config.yaml
n_layer: 13
d_model: 192
n_head: 6
n_kv_head: 6
head_dim: 32
d_mlp: 512
vocab_size: 4096
activation: "geglu"
norm: "layernorm"
norm_place: "pre"
norm_eps: 1e-06
positions: "learned"
qk_norm: true
attn_scale: 0.177
bias: "all"
tie_embeddings: true
parallel_block: false
init: "normal"
init_std_qkv: 0.0604
init_std_o: 0.0118
init_std_up: 0.0604
init_std_down: 0.00725
optimizer: "muon"
lr: 0.0123
lr_mult_qkv: 0.7
lr_mult_down: 1.5
beta1: 0.95
lr_head: 0.00692
grad_clip: 1.0
warmup_steps: 0
schedule: "wsd"
decay_fraction: 0.578
decay_shape: "linear"
final_lr_fraction: 0.0
batch_tokens: 32768
seq_len: 256
doc_mask: false
train_tokens: 363800000
steps: 11103
dataset: "wikipedia_en"
MLP neurons of a small language model. Each row is named by its layer, matrix (gate and up: input weights) and neuron, and shows model dimensions 64-191. Each number is 128 + 24 x the weight over its row's rms, rounded and kept within 0 to 255. Numbers have three digits each. A neuron's up and down rows have the sign that makes its largest values positive.
A block is one neuron, or neurons of one layer that tend to fire together. Before each block is what it responds to, as a language model described it from the Wikipedia text at the highest values.

Responds to: Word-start fragments. Opening subword pieces of longer words that are split into several tokens, especially ext- (extends, extinct, extensive), plus t-, cont-, dist-, aff-, acc-.
L9.gate167:137124128164126133151119141131131126110114130157089108113159118152124126153124089126136114104109115120124125143122134100078110089143126093112118163117134158084144079118125112111164152097171119130107156177150136093138136128077133176172152134153138115099144128160107118142117156111134095151118165117116122139106123151108111141132151080121150124154104100150100135119138130122117126130120
L9.up167:142120076137119126124145072132147157131129124131130122097127133091117095135123164149121157076125145107096156157106143135135104126130115164117175113113162155109104130177148127162080104128106106142099116136124084111127108139092155131099093127163131156136133160170125147140126131155173082074087137141120128140130082105130096129134104151137161104111132141121129136144116168116120082146148
L9.gate422:145174042133119139101126107122160136187131155144135118138123109134181136098089157136097168093130124159147147124110137093153153131094115117172170143139059138092123145096108141154140128111128119122128153126122113103171102129141098191113131158147096126136122118148078106117166125103172126141133122138110140148138123113127134133122058084124100094185158135198124138096148132127122141129107
L9.up422:172115157082161166094144094099113091121150140147125140128112126115123151114151105160143140123097185146130091178137194126100129131148116125151160102124122119153078136134146147147197128110169125138135125143132122137170090140169099115103154111098142114130126117130109081116119137141149141163100109159150130102111148119138131138132138137128126119123135119107140112118112183092168136110132
L9.gate429:146116120088168161132168120141145148128132126118157164121155089103124154070134114117163093150105153179125103149136117139089100063135141123175103138121126080163141105116147167124124120202121116126166133131082123111104096106156162119078121131143196136126094141145126131155146111099131126143110123134128096145155161112101132104134140136095150129145094110121136131166156129115135100125165
L9.up429:175120186122120118177126154102102111143128192122131154130118109163125134104157132126137148109129134075111165123146132117118094095121106133138095133157122101114154110126111113172088166103161108141135196164092140148124121091099149127148139125102091128128105160146103103170135157103159124160149144130123118122123182186137127157100131116115154108115096135093148093127115161106103127124139
L9.gate443:151132137148091127153132125143139107135113119113101128144136109135131093131140158129137121149146128112136120143140120130102074142144140123086163113103127109078147100093113125117100119123153127122122135132145139109129097144126172125112169159133133144157201075135084131112151144145145079171118129120121115090181104120122167153131124135100171137186144105161151135137146117087082099142110
L9.up443:117156102114096111131127127147165139130164141120121117149154089113148120136130138089128141138125135106105140092089136068084135120084069169126114084135093143142117170113139134161136115112112133113115082132135155140138142155106124140137117147123145167176149147090129125122131103087142121192142127127083149103131117116095146152087106138141102102113156129118138116137144163123093115126121

Responds to: Word-initial stems needing completion. Word-initial fragments of longer words that need a suffix, strongest on "pract" (practiced law, practice manager), also "ext", "att", "gradu", "loss".
L2.gate9:178126127147114137126137086123084129115111095161150126147130126171104083090123153119097111128113122125161112100152114156116119114125122166127111152108142110127161160123111107153109166116091107125105104104138191111179066120149131145121145132198147118159149075142123108098151140113147127176146150121140125129131121103114106156118149137106157085136076151153131141112149115127157099151158
L2.up9:108126143145117173125137114112086123147075151121153131130116104095110133116118130160150144185135167126126149119132123144109161090121145157136101180142129144095145133095122111136141137082121109151108135133124144097137133138136085124092122081178101146140083109112111135111111124161165171151144096128118150141148159146116148124129130096133113158116114141146125163162131094061125087113095
L2.gate22:116115157109163065139175092124126116149156121097122131149119139090108099138123086145155138132144128189133142097149077071119103126104154128140153175127149128129131137111119131139155167104143150116115088151122108116141162106142137120127119112134110143142131161144170149102113147128135123126099084143108102141121126137145166165124139126107069151108131125113101127168086163154122079103129
L2.up22:141139140171130142129127096119124143123109132141137121141154131144119156121125128138113165145129128158146140141112125130060098157148111110098164134161139085137146157103132120133119154143124061131143143132113058105125121151151107101161113144147110146132119147141106155115097096147118138147141136137107154135157071098071129154146110150106125122145134102137189139175133086091129130121145
L2.gate29:136155095148131171086157118143119152136117124147145137153118130116131156127085164134154102150096160161150107131139100113135112136119149113150122139119094123100082125108134155113147141135088116141112084122145168114122150084160112157094124137114164132119137119092154159111101129096141143095093133148097073141150145121102166151139161150145085133155099128158113108169107201091143163133079
L2.up29:106120111144120137121149115112150175103141124123164136116154113105115153125178129097129132124136134099130158159140177161117091091157147118108093121127107105114115121160138113150153136146165091147117169141085114118135126198121077139135136158140101108148099054133123137112108107148107165125149092149115136151148134101130123125113112126118202141164125121119126151108129123137158139139139
L2.gate63:167100121135158110168129137066128124120107114129104159109121154110097085137202104130101104126182116142133121111147162160111113143148088184130112124156141157094152121131086126160083124111154145130107119122101132124123179131128146107100135144128122141154131135174091141111142166139136111120160086110086105124125128148136158102119112103125104145111107135113141180150093111168092103158117
L2.up63:110064106146163149129114110152117132112122092103099132085088114131141093136120170129093118158153091129156169123171102167083118123145154121100114139160113101178128103123125112092096148156167091113127119120141121151105104135131149162139098134154121139097104145137120185127201078119134120096142098134144176137133131145130100102132128149105123148097161160173098158129119123101121178135121
L2.gate92:132117137122117113118150150074090113127116118132189124107185116120111121144100138089141138121132112130095138121105122149139118153112092129155132157128117130173147169090105127112081116099133125153156125141131127121112124141113173119132112137115143115159135114084108108135128114098200137134168185137134099153133122157101167146144121139136127143062115189137124146144120126140130131173127
L2.up92:150129151147114175113115127089133121134147180109160176135108124162099123106163130108118128173144107124132172091096120127058074138171151123141134128099098118123083099132135140134140143163123138118109137111095132155104113094090138136156122101111147095134102114143166134175091121138135150153091148137125120129130150103115148099098122136098134107084135115109128121113151136081151091154102
L2.gate95:122141118126135106144124126108123109111106094148116191119144142094144124135122126071121086167105112123143136079124082126103097124130129143119109116131056155113099166111173125115089101150149140094134138144148174129158130149122166121093128130157146126099151077145115128130140133085136130134108144163100156108089175141140113112139152123129110126141137199114102142129123076102153148138091
L2.up95:118110120134107108104107147121142098088145047129140148149131114141165119151133088141100145139089089129151117142149149109132143157141099096123114116133123135166115148124131152144134132112088160131155117123123122137126125109087179119181121182112119154143152122118173124111134124113133157122155076147149114187108114094110134139121151136139145144116141132108122130114153126137073159137125
L2.gate109:104120118136120166146119083112092151147159081156123125161109141136167099069090152072140087096135161171102118155098148130115130153083162111132102151096133150108132100152134106153150119092118135136152112161146142140202100131134112125128135108146095073139132145087158133108122116085138172104125144123113099121118136137142143143093113122135161127177091095116137133131164150107125117128156
L2.up109:148132117110143127141155139104143159144157118123108160159122117123124124072119104092142110075138159167140159092116126140135118141173112116121119124141090116093106099138152130099121144128080165155105164121110098134147126109145092134154135097172124133147140106092122127155135142138159149149138148109070076109115152108131172151132150165106160137169114167148138149136113110135116077143132
L2.gate167:123146113112105183108144121118125125157153127093113129183145113118102135084110135122135115128155127147103123113093083144154096129155136157149130123186121161104106119152147132106157135058135140085148152120131121122137100082126097108143154129166119107124157143110194147144138142097133156115134148122086134141121128102124119116105099147138196150140132124117136066148152107135128099094135
L2.up167:144099126134129084124146144094138126116143101126149146144148155157126121101093139114166170095132157149143139131144178128168192144135114170120115097136160099105119160136122123167140126150109123123104123140124157151156093128111111136148130132128127159139120078091149095102144137121154120111097155137087153169100168108103108129147119130158082113102077141129129118125142091092103111145139
L2.gate200:115094137172126129133155112090113137115132151091130162162163109146165118091113135107113100121154130064089142104110108124121145137154089107155119122172108134124142139129154109141136146157121113109106071095126148086152131140183115122120121152139115102189118098109109131143128113122146152121184159120134083102105167134131109159135112106141151139143162120099115140141137118106147098138141
L2.up200:128123114139166122112138121113157151099135109104101105161123157114148169090162145106081135136133111117136145119139161166081098128153120159135108182105133146134174099124098097149150109067139109092142144130132139146117136128146170107101105132160151162171169107159149131118118154072137134065131117122086137138161089110132127120131134116139131137145103161142135155117146117121158153117123
L2.gate255:153128147169132127178141086157139136133117101137099135146186121145098090078112146139112120135134091115130127137134110158165143170150128145142145085161178123103142116086140123134143116070143114137096186139103133142116160110103129162127114108116120124154156159144161097102164114137159124180077154136098115148103163103087142092111123082175118133116153138133089127169155136129125130121102
L2.up255:112115114148117095152108094122117119148137109098079161158137104099119071135118094132113107161134112133140162140130115153125100140135126124144109169123180151113125121113111109090159104091130149130086105149146156108146146130130117130125091128103108112144181191150141114137127121135113151154120125127108081125131151143088132137070155129143141089081145161144120132163164164133090071112120
L2.gate294:155116070154172116140205117070159164144097136105166113164132120098159105119098111098163133145125127114124116149098146152118135097078140161140134128117087108100151119137103134108121151086148119120097147137137096116115132166156152162099154101122121135090129090081171155104107142109101153160137148089126161144087154153113142142119133150109125098129172128138127139118138110135154144126138
L2.up294:147097084150149087116161107121121124100125116103142099145138127143140130115155102136108079077126119082091145160112137111169208121107110120094145148104122143109133095137130146117095119127161166102133096123088091120111149129178167140171161121129160124155118107096133077176064121146170143186139113120082129120154137114127115143153127132166106105112175086139138148128102138132114120108127
L2.gate309:111178121125147152099171130156124156142126109106107132116112136126132115133101124106132102100121129122135095146090098123117109110099158153161124148164116163130118139152130078161154142146155142100120121126139112127158082100132097147129133109130135152150080138131111159117099148081133131129142132090098113113147141108112111136087084133102094093144129182124089132122150159145163066100150
L2.up309:131117156149099157082165187110152121120109095100149105166096131113134141136105125163137141133115140138161123146161117128162098144164145137127101129159144096074131133095129130158180160100090139124132092124117180157086100120111108117134142104137131106135116079133121116159109142149171070163126158089114140126126148094151108104130098144126137081123125119107104134112137150113137118138110
L2.gate322:177155131127183124080148126161140117135139102139126140132185123102104101126121165104123139137112124169109113147148123125127101138115121167161147137115140122098096105135157129110142109087095122150146151126107157130118147079128141130139129119117138137170135112148128119124087184092103140146155118120078096123139130122067114110099120106150139051157115170149161087135109105100106144135135
L2.up322:119137129161134110154162106107166132135154118147120119154141092076137113155160160142111138145164103128136141172134134104104094138132097141101152146106121162140117160161103082125102127114120154091158145118134092109160118130112131174106136145082118155159119122145131134127071102110149155139150149087111118169089130131123128132125156131142096089119112165173148142145154091137139115178115
L2.gate343:140093126148139157135163107130128157084162119129145100117153121125103091102115110138152110099128114107057124152132158112166121143165080158152113128123095164122145124137148123152142096133080099138149134132163057090094161121180140117149166145115138087133141110150122127138108146119088167162141110108152095103085133129127165142127107108171147152127159151101120156160121099126160146146121
L2.up343:073084090124146160146128187135129161112158096110113134108144108116139091161116127117120142111176109120111138161130151150126130116158108129097118107133093165087158115136105148165179126155078135170107156144118127171153088164126124100179145103135147123125113124119132131127139113101119144128135112147171156147119084124111155150096096147148147119133168121129074138114148112133143138128116
L2.gate400:140113077121159129126139154099135146091137092122131126166135113131111087165142129127117134123169122170168132155147093131132116124109108087100140148122133130147140149135152131128139172109155113132119135117166086173115139111108165108127079157101106122141150106161082162152102110101133159120135144148118075092105108126098103149166140106150137109112156137138148113124181060104139146165148
L2.up400:133146092139114079129145117130134142107105111114091135082137117145095117131119098144147111145153129152104136127127102151140129143075095134089099108114144129140127197143105113101112139106103126145103148163165126166189104128147143127104146101166094129117110139131109141167098106131112110099166175122115148107125122151138140126116143121131077135125114134126141156143148132090090168167108
L2.gate500:128179118133113126134139162152184089161084133138137142147103124129148122162135133156119166191097131111112155130127099139055080132134087162142088163135130101126122131119122096102161144096140083108087131116149094126147130151115106153128116081110130193159117134157164157141137159158098103123103135097116126141124139142123091149126130123116130134168106151127137123154135114111147116112099
L2.up500:127092136121111111091085074107153179172108144100144140135127143141153139153111152091163164158137127122134102115140125114077100145058096133154103135138141129137143113109135118145074110111114132112164099147092118136128136113140128139119109136134137097121160132163132122130112139127138146134122139116135106112153141153130115192148137129106120145167185130134107171144113109096097160137154

Responds to: Coordinate and infobox tokens. Fires mostly on the ″E or ″W seconds mark closing a longitude before the " / " decimal repeat; also weaker on infobox field names (Conservation status, Profession, Formats) and random word pieces.
L2.gate2:105157106131116120145124146099101149123117123183108115097107114178079095162090135119135165135102076107136137125126125151093111147126125115086117148106135142117081148126146124102170173074071140123153155140095146081155102170155120102166210108145123147111138156129126105124087137112145142137106112110131124158161123119142134121116104152123097122126141154060128106109115136110104118098103
L2.up2:122122115161120120163148127116105133137098135169138148125113129149081130130101100131116129116145123150118151097098120135097124119077128082098123162127153110107127148136191162110157128099124109135091141101168138114142118186134121124164184142139098128115119126128166131100120099105149115148131083153155143171130134142162154125137127165111106072145141112074151122102121113139116084093115
L2.gate28:179104130153142141121139102125143118140130110156112126085118135098091115081087168127137141147117159163112118190145123151134140133139139153129115130156129105131182161149120141144102128162154106137127071148094124124138114152139130064099141136124153105168125130151156117094088106102168091159113117096138073149168120143117112125136149131138088108174131121139123120129144088171137174124169
L2.up28:095121158144125153119145129105099106101135104154151104156133168126127140108113155100075074158112125201131131108095127133159119122151118152148123133109140122159137120120118115117134106115151100115124109123153136087125151108097125102102113125099142108169128154142155123119127073112148115117120124169145097117143069132076135138126123119131149141116142143131153102143148113158113102090140
L2.gate38:132085151123122117136126131135077130127125164137132109110171137129126113135091139111148155124142099132167134162103137150130136129089137114138150115106081119114149112100177145136112121133120120145152146113141119188143126118152157078152134163147110071136151085088136138109116132145126124109136148128168103104163135097112154126132110132130122119146127140136135134138085121158138087133127
L2.up38:134136105117097135149113192108136149097155123113116148108125105131148136089139108149104146151120107104120121128137098157092130114109137219155127122094138119150127111162134147133095122169130176149136160114134155122094147156116109143188186107096153124119167164092088116104136116159140146131128124144126110114075116119124169103104147158112135116116156074144148121137117134150155151098117
L2.gate49:133100098115151142130149153190143168159145113117098111116175116113133125089082157152155105162130149121142112142131082137133111122103152178141124152121159122141138073118166129165147161145105136132094091104108131121089156138168118116124124107110088162158134156144142115135103138103131064147159117100110090115123093114112163083079107156158125101147161115121159116124151091148117086116131
L2.up49:108084129138161140099116129191109123134111106161153100142130146106130146105109139140122105172140091156152098114129112111172165097115132169097086143144103112126143112125144103132146161108106159151154123111163156138127084143144088116147090098113126134132112156138094112131158155100126117090130165145160129116118183184103152067084131127122128067132172110126110166107159106117189119124155
L2.gate57:116109117118129137119126106152091129107150121144106153125114096142106118125117082108121113153127094088135120150097101146118163110110148217135097159114157108137142123100129154122144092141112159159156103146152143115156152149138153126187133150151111126123117123129125170146122087119178128139119148193088169113117159122117099150097128083184127105089113094116126110128131131118165146133132
L2.up57:124119103141118138098151115109115145119130128143128117118128153095095109117174113153115145141103127150144179136171130134143107145094113093122119119104128106184149132113143121110162131119153145145123129113129159103135137082131149100168108143108116107130168125155074173130128099127162086112121115133149112113136112115121118150121136127147175116106133150136135080108111131150103152158145
L2.gate127:077085124194124119162131173135090091147149179103136137138159154109111102100111131092116157125092111141156121120136150140122123113111145150123136127124112126128112113145172118099131086148092161173103113083122138114143164173160164113143148106131110124133187144129145182146086131126159127120106171097156127129112115092101110112094172132106108143102134148109110111109157124145140147123151
L2.up127:138088136129093079176110147103124113102115141107139102159125172153149150094133060113084131099138134159134135135105125123135094129100137157145156139137127116133133132156119151138144164158160143135116087147145125130117144136141169089098128117118123120128165134141155125115136117101132159156136139105141132105130150089095109161092148142146168119094094114156105128115078152135121117138112
L2.gate134:138122132125151080125139135113131109160129150121125143156117173116138125100163105099114073120152115112119137160086146098119116140115160146137134132112147134121110136128129087142117135112120118072135162108148111127145176085111125085127178116109076142152094157110132124130094125142094093110143143098099123105104142174110144157096135148144135107123134151154194129118127126146139109165129
L2.up134:121127153153146099113153158131150106103134153103083132129091198151126143133129087086132139135113123163155173147140137131159104155152132119123164155088128113127107088126133127129139140107106125149122095134078128125146124163169112130086107112119141127115076120136143133135174187142097156101134140140113107106079118172125122176087132169090098152096156123153120127145174108121126104112091
L2.gate139:097092125134102082117127165132100146111155103156083110135159173142116123140114103110143148146105109101140089117127087139125139144147095143124119204139145126125140127161156130105121100084122121177135129085157093105114161162163141105160150138118109128147142140140114075158135108106168094136166118117123143128161116116108102150101123148119091151111118136095150156090113088118142092119086
L2.up139:102110121143111091156099116186075136143145145126130127155121137154145107119137161121114117149140144121140094148106069176147149178126090131076167137094126093124159120107140107116115108124111141154148120142096105107098144138116113136133182112118091140127145152134117141123106119103152163190163147107150116103175163114102090089078153154138095167084135111089146102126102122119128134132113
L2.gate214:160122171176142132166179165160182148097164112193100130144140118101072130162115113123137090113150158107093161117161144115143100158109115153122163153141165132118174140141095086124118105159124131122138145121143147128118097143134154107147133108166115122137137130138094127140099121097164103101148158093133098121135101136112131109097168112151130086115132134159127107084127120108115108140099
L2.up214:081106111124162136119122117145111134174152109061132147121106130106155121141144153068111143154098148132145126168155134154142167129136133122132181131109163145145123176129143138114146098142107133162109100174108085151096106105109103131130142078151115123135137097105175130136110128164106160119126155114126177116124121138141149142117079131127127130112110151132102118098161108191111142102131
L2.gate238:169105144136142099123105181148081129174150169112092152113124131145169117147121113112148110184102169141113092131124133125154132150164143149112108145133126083115144111087139128114143165130146137093133123123101108095082137137165170127111176105123138141142116115120146105124120141111130153112143108127140144120120101102100092119155124204134085132169114107106086135127151135113111112110116
L2.up238:055119108138101091110149146154117105162117153126106108130107089112161138146107139106159139134156128126108101150129173125099109109157124110125177157154108121166179131104152113100146158155110182135144133129107080107119128119108104131110142127130115145132138164147165081149096143116097150134194119166161124140117094164125068098175126106131093128131120157145104149089169127118114118145128
L2.gate267:111116097138125109148169129156127123138121147146085119132110145145104086107158144104137118145094103116123108146124100139145145114136129149143087126157175143132190089094155116113124136171063179094144125122137113053122104097129154119137148163134091081129090142143118105128157123130107122137123096085134119141148133147146130155127115127132148105133122126151138088124132094118141151133149
L2.up267:119135085148157100141154166114103131135112160149087115114106138144123092122136152115140105105105117105105102125151132129141096126152095133118095119124145118123141124114156151099167107155099163077099085143152140100115147109132139090117176107140127106146139131132183127097170117073132145121142179089118128119142161106130098150140130105119106109144114104163121136093159108172140169138091
L2.gate272:125148176158129144146140187184126122167163160139156151121138093164114129130132147139116111099118170106167145097154161127135161142123117143136097180103138139139120153141151152105165126129087150104126119118063083130093167147117131134130152111120091127116103114095078152117092145067116101146127126100119108166123096134102116134107143141120143108097148149135106118123130146136126151095137
L2.up272:143119136120116126115175127149113131090102104149129157124167132133127102150111135128087127085136128164129137126160190125121117165143155090146152117111125115118117134136112159159096105114097144130134109182091141123127119132123100114144135135108068103170142135127126161125125111087124126186099108134127086169137117143097090150136147094102112167124093154098173145127126155132080115130109
L2.gate273:124132145166105153158113148132150099092106178115082072149146155095093114101106126183123131143155191129175164150165135134132109111105161128134127142158116133089131094149160154136139154137100124113147146115105145116113153139146145087069123140093121116132108148149128140124115147083128122138076115074131120112127120106135172131091135148121155120149148143128130097149143117124124101104173
L2.up273:117107062115128114112146098119151156139065187107119096126133146146119149081128115113106091141123110142111133171105175177144183145090087123184108136121096126130137108123099130137156155134117152149149129178118137135114158161158089131104145138076095130123119117134143106150123055111139152112115155088112115113086123112122166144115088137129107108127131125123162111113132115115129098109149
L2.gate369:094079177129118057120136116145109125147147104141124114118140092163132075109142173135088106133126125139097149108119153145100140165113128128140138150124138107102145086133098120136118110109111135164144123099148154100124157157151120102125147127103107120117132126157136173108135114129131136126132121122147142145121105138172113111149136123139084102101145168117114089146119112113115102091135
L2.up369:107121140108134102105166133117142114098132110109110103131097161125132090118080140102172122133097118124155152092115128185136140119098122118147117143158127137174117107123085089131121162126087108153130107094133147092118141154144101110111129149108163168146093165148169133131130109144132127141167122108132107115107152139146128122160110133114133110079167121152130117099122129084130142112104
L2.gate463:120073136097185141149106144133097134104152153135125102138141150134097099136104107114192108121131111129167145112119105150156128114136120152106119140118134105148182135133115118178175102093122145140171131084094164125075124156123138092165146117134114122105153121166128097086152076157170134143104125147128123145143127122098105119166116119139134138113149134114125145122125088160134131145106
L2.up463:123120100146142109094104145153096137123084110122080155104142155122106126142113112109144116136157171104151128116142162118102104157137156128105177084097110137133144098115148116120124098139064098137154127113165109085127105116139152139096120085118126148128150109096151144117123133106112095152132172093132112136170155143113120107156129161116127105148123160126138103087132129133176130165143
L2.gate487:073121126108157131140104144123130112145146152168149135120124132168138127110133093151147066159194152120100110125104161106085145138088132175157150160125159111109141091101159134107150157136145096127128133119163156127120145148176169130116134116143128129131166107129141137115135145103158154144126114110107110148106127105126075102111108182133117089115152182116117132077154103114145160168157
L2.up487:101178144137088142122131078133090161105112153145138105125114095144121133117160164116168130163107095118143143121127087102152119144165153148135147093109139163125118166141134147124144120166119114128124146116165133093123176101154185124122170152107151080112092156138147075085126141104138091179132094143145140095139188117127145137112125154133153112088137091089150133124129072140137142119126

Responds to: Infobox field-name words. Words or word-pieces that begin field labels in infobox lists and table headers, such as Class, Added to, Opponent, Player, Postcode.
L7.gate476:145169137176143109153134167170106126158110147146115137141128142122125129114152182121114160160099135143110146157134123168109131161103143166101144179107189124104121114135150128091150136158070143128167087076100139082126167123160168127128151129125071121092132144140113121151120120094151138148132142145150113138132176121150100120160165136135137125093121138146124125139144123136127108136141
L7.up476:108124147169142148118105128128125132101139125151116120073149132147070142110131140126107115160147116146144108161133145130121145139103113154100152106162142081107111137120107174125171105155079118108143141090122137135164135080100116131100076104141153134086152135123130152099118150098127130137065135158123127171139152150151129143109124164114110150110153124131092116083135120135146124128161

Responds to: Infobox field labels. Field-name words in Wikipedia infobox lists and table headers, just before a colon or pipe, such as Release date, Architect, Area code, Year.
L9.gate180:127135139146132123165101116161162108073145117138113124160157105110111099097151122133108072125171135133101128116104134169069153155146083128189114181141134125162135067104150116153123110094108125150123086132119120111128175127103119121120147121155145114135150110152095124124131101122145165110115155131159147184192140115123136129149143101116119103110135117170127105119119082126104107129130
L9.up180:133126149084141148148203122128153102113136140102137135158149116128148141118109163129140066142171102143105129137160148158087179161123121140169135126116128123116139107134136097111144126082102118093108154116140139106097137137072077093120112155151151088119155115162098144117142157125137137153160137140132122097133104120119121098133158076147121140112128107142103119171088125136143162144144
L9.gate194:067128120131132144101149133190122130138158147173125146124144141151148147113149072097092128109128141141135164139153135144114120153119120169119141155085162184088156104121109113124143117076138163142126076140141082091097120146122114110110163108140119150123124150166127135097153139151116125095119115113108149107159179140122099098131146102147153164099103157165154116144109100095116149126163
L9.up194:179139106132139151121124099125105169141092076105139137134126138133147151085106134116125111143116090146154136144105112136091152107171161174078147140140121113137099152165155128129132158148113080127132126116121073119125135106186110137117122132095077084142114143156127152107153089128176135131128135188160133096104146124110119112121110138137109115147116162099136128122090153138151132115115
L9.gate306:138093107139124126141121098093140094140096125138085130142153124146054105083135127119099135110106123155096159112125126112096152083132113108143164167115110119120140158113119110130149111107112142095110145115091171155111123132124125109144108103165116138120112170118132103137143121126122123120145129112128109188103151151172127144133116146138132131177139181102095119147093096082088163115147
L9.up306:112113158095121100182093130143152124150145142098067109111162142100105114117119062131136148109154159156137094147167096147119125127161158124096129125126115124142133113133140145098160099120134142117157118156156096116153094118096149147133117081116162090141141124076135123105073145181139133136122106099120198124102111134138137162141077133123097168150107113160128145142164099117106100169120
L9.gate416:166111107161135076154124143178104123145142101140121143121166133085105114123114147089163154154117099128108127135094139141145130133109142104121158135142090105117113138088135103158136119101125158106088144118116120106106160147157122174091069137137159188134130100160141145154118123103182123147136134100142091176128124145102113146126136131143126100191157129103110138129095118159124127109121
L9.up416:133164138187163100158110131171148133129124145126137104105169104117065155140113146155123135119123112159143166164112106144110111124134108099148129123114087112128110184141125162120165153131151147089153126123126175108104108082115131138134112091118117160120126120127120132115139131119158105108117138142137112144157175155153129088140147130129129131154094113175135106126154111126114110082124